Weights of a small GPT-style language model, trained from scratch on English Wikipedia: attention and MLP in parallel.
MLP neurons of a small language model. Each row is named by its layer, matrix (up: input weights; down: output weights) and neuron, and shows model dimensions 32-223. Each number is 500 + 25 x the weight over its row's rms, rounded and kept within 0 to 999. Numbers have three digits each.
After each neuron's rows, "fires in" lists the words (lower case) most often at its 100 highest values on Wikipedia text that the model never trained on.

L5.up529:482489514504528469495515528506531515473508530494573460495499503533543486472484485442478454484524494536472513491454519495529492502490461545487503516498496501493494510488554513489486570486462494503478522468514487519521480529473527504516531474447480442511494529519500522493526524515485518525568498483508491517484530474508464486492465491476483494521505462485468493480451545467457507501504525454483509491472495510523522505522507481495476519452522521461492503463513488529514478525518456495506547507514498533487483436499499505485491490502511532506475494530506500545492451463479494532
L5.down529:504494461522466479527522463476538522534489510471520504499497476544490534522525530453497473447498454489500511484484549507502490481486553467489475516507491481489529498496495524466536479530535528534525460514473470491494489472503505479448506491498472512498504476518496479501517482497539488521520519507493476454528459457521547543477480487488496535469480523517499510485476481481510482475514518480526529486483506474512515508511487502475493499511489490473542525505489463510538469528528461499525510496520485493529517551544519515544482541452529473493467480539498531522491498510467522456
fires in: "by", "before", "spent", "from"

L7.up4:507482492512513475520513467459482495526533484502480453512502528509570501543469474500462498487477487499539490514509514488524508476518497521515514437461518497497497521512514469504500484491493504486437508482553497522512508482509496458503473534492478479518483496483490555497537514490548511469506507490503478518517530535519506501509492512513497482477483513505557457504454486540479511505449479525513524534505521461533539507507514480467460456501479504485461494519445488496505521502561567546463506484496502476492487521531512459477478541494494498522473529496447505517474505488525497497
L7.down4:519509451477484493505505478540515515490510540496480481515491470506542438476474510482528554489477508457498482494488496506511490518523483518495502466505495465456521472525501559519507487485528524509531520526488505491466491530458473515500463483470495481476530507532524487508463471502505557519508523485495467528512509502540521539532501455493540501491494529475504516518516487500522508492484527497496528524474508492453440492501506492511513480568493480499489479519474519502462480486505486497411487529541466492503502443494499520486450477497496485461472470541533477517495483464520544515
fires in: "of", "renamed", "using", "website"

L6.up383:494502468495471469486502492451483542441503516534504465541500452545521501497506505494499533532501514488454485499541441490472500515521501473543487520515508469494456466477498529488536508470556464466516518479542497520501491504485534480506496471533455506517502466488523489506499491512499521485477451495479553472507495495508508503529512497492499494488526528477480507516448513500489481517496515479502520475480456479533515518522497525538492495526460478537499499482525499486473489500522459493483491507480489437467482523441479519510534532511494517539522496474485490504444482468493450480
L6.down383:496510485494447469510467510484519467518505504493524537509508515502444471480508509473478509490472516531519485518505456448504509481500486477537486528506525491473524496483487552461526492535525544471523503562561501478529478482515518527559487466450504523513522499508481491495488504507499518503477438513483508530460487517467550504516515561513533484485484471498505483481504532509488519504538469509490539491494461478531487486521523481534500505516462479500508470485537516481473503502493455474508509482473535481511502519523459524531462500454482505488535474476462481493524518500518497504
fires in: "that", "described", "because", "said", "describes"

L7.up943:495462488485503498504466496528461467545477519507506510536509503503516489490526504499513474495475479492554495501506458511477539507479493523490471471466500500432539517513472490461469579512459491467514519487505501486533477493503509465510501475510491545479484503506437494485526547473528533534502516504506509550511502470510478477535526521465551499501518466539515450512516495504495520458485514492518488474560472492487494513502507506498489490456496510484517481482505475549496524512519556458504507457476490505551520500462497524455505496501484464537501508492492528511456461517492488507
L7.down943:480480488498506509520502479495469526490499534484486507485448526506516524511472525510534486502514445508525482538514518510489494500482506519506472543504537478499474495531517473518498552504492508509471500437522550462499465490493491515510506482511533450477488516502472460514520514512514513515522519466467487498468516482467510543482503532463507493511464445473484516546498445522499525473452468513486486501525533479513549504509494484544533450465526447532492513437480500501514524496501482475448527480526478520513504485456481459458495518529515487483489499504498494500541495517523515544
fires in: "a", "one", "well", "of", "director"

L8.up968:481502491504524502439482518486536484458502478468532502458495491499515508484460521496511505508480511502514499528498535507468495488513442487515470470477522501485476478568521483500479499500496478482574532510522503527504485477490509494491537476475514522532557526526459503461547507490545551453502469497469489462486511510542484516521523481500508472505511510472477476470545518509466465491462480481479475503467470500515514504523507467519510482463536474479490495478532524509515496479508507593513545494499504567500503498474458502486541491514498471461486510513478481512510493566475500504
L8.down968:466521488518521504475528529523523505503466506482495466493519515503506501512465497543549481541512497469498503490505534520507476454518500510498497462463465495523520503516549509508452467515496485484503526464452525517491485525506460485511461488520523496541507453497505513514489532507519538518476488506478492512521524520471510492508523449532520459512499503491519468540527475519473504466495516481486499487476471482478497461474511465482483502483484497478489472478502491473474520510542504521534549470523500529526492448518448529485522511553483504507498492503508440539494469541552582507
fires in: "area", "county", "city", "town", "village", "areas"

L5.up332:446513497524478505504522484464475510481481521565499472543492491479497508453502502531475508501506476494515525504489470483476506539467482496489487501510532488493538501501511436471473503499549499492513532488456452500506519497485517512505504497483512501495492486504527516490488501498484502466517464521479452514476524522498495495502489475539517464455477526487518495564529487477493490488473519467520514510517479492469500540473525463418486462553518514499517467490501522501515455574505507511440509460533508543486498534522529506505464514520518474509495492493492489517501496497506521519
L5.down332:498499483485514479514505458516463516476529509505552484514525498514486532539535482533511483526495483536478508535515490516494507520496532477454524468472495511481543552491474478465482506523459529525472506497516536528539459499504480458501495534530504494450522477466473526515571470511524483484526502512528492461509534482512512512468485499494495458517496517489534470509494486471496486501464512481495490533435493486515530506507454497498533532504510512493516507489496480470478466528502459513540523488456538464537496470525522527476476525527463518442477501535480482491523477489549507494
fires in: "on", "as", "receptor", "through"

L6.up126:486488473496505483477497482458522488529509499523510480477441514461471513442432499465467468473541516495517484501497524495514495502532468503482497476477506498489508501477497490469473496531505438505501461500491490475489472538526469462487501524487533525543477513495498522503473515476470518509498492533521508521487527521517488513476432475485482479494519500529519512481426487506505494495468500545509493524487495537520538487478525503516507473466482511523464521491514510494483566493528496479511541494471524528519542485445500526479436488499534504495530494470522513529505498496467493495
L6.down126:498455529528471488473480499482498473504477521457483483496506488543499501501480515519481510490496499503474508482512492509503488499504567512504494527523522492492496495469484485505515531501491538459503518496511497503514544494531500519486476463549531511461563514530494471520494503524462517495512489540494502535442419529497529483500526529513511497490463434487527473530525499457499502499523518489505513515518498559484474497495487492472509482484480480494497460506505503512558482515459495448462443471491475531472483523500490580482514459496504513449509509495491530495519522524533468511
fires in: "of", "known", "some", "many", "much"

L6.up407:476500498527488511443498494502487454493505504476535505527526531490496519524566511525488559529501463504491544512524509486449540488478542484486503497457468525476526489540506486522512475496497491522470500467474499472496543465488504477469486531578525521487537471500489509440529440498490509542491521489514480487533500507494471501484523445492494455490495507478460510493515481490552489488465516513516517525462522518500511514513522467481485489531494459501542520475507533473518532492517515494477519511539500501484480498494507503480549477492516474473466485507488462500513490507478486511
L6.down407:488525549493466494495476506555495526508509522500512492494513521458521499467489520531494486483523459507546518490509515489491514510508479512523527495488490489534463518522525499505537471473491491519490533585496465497522446500461517497457516517494514481512482498497554474517495484495550511571504544463538503467450508471513504534499527509488482489480431473490510529502495487468470496511540476493493475507462447536476489512477475485526514482492491495498476479570530479521514489473463484540526499532484494515537515475516494486536500485509479476490485493538508472491503540455451497528
fires in: "a", "squad", "squadron"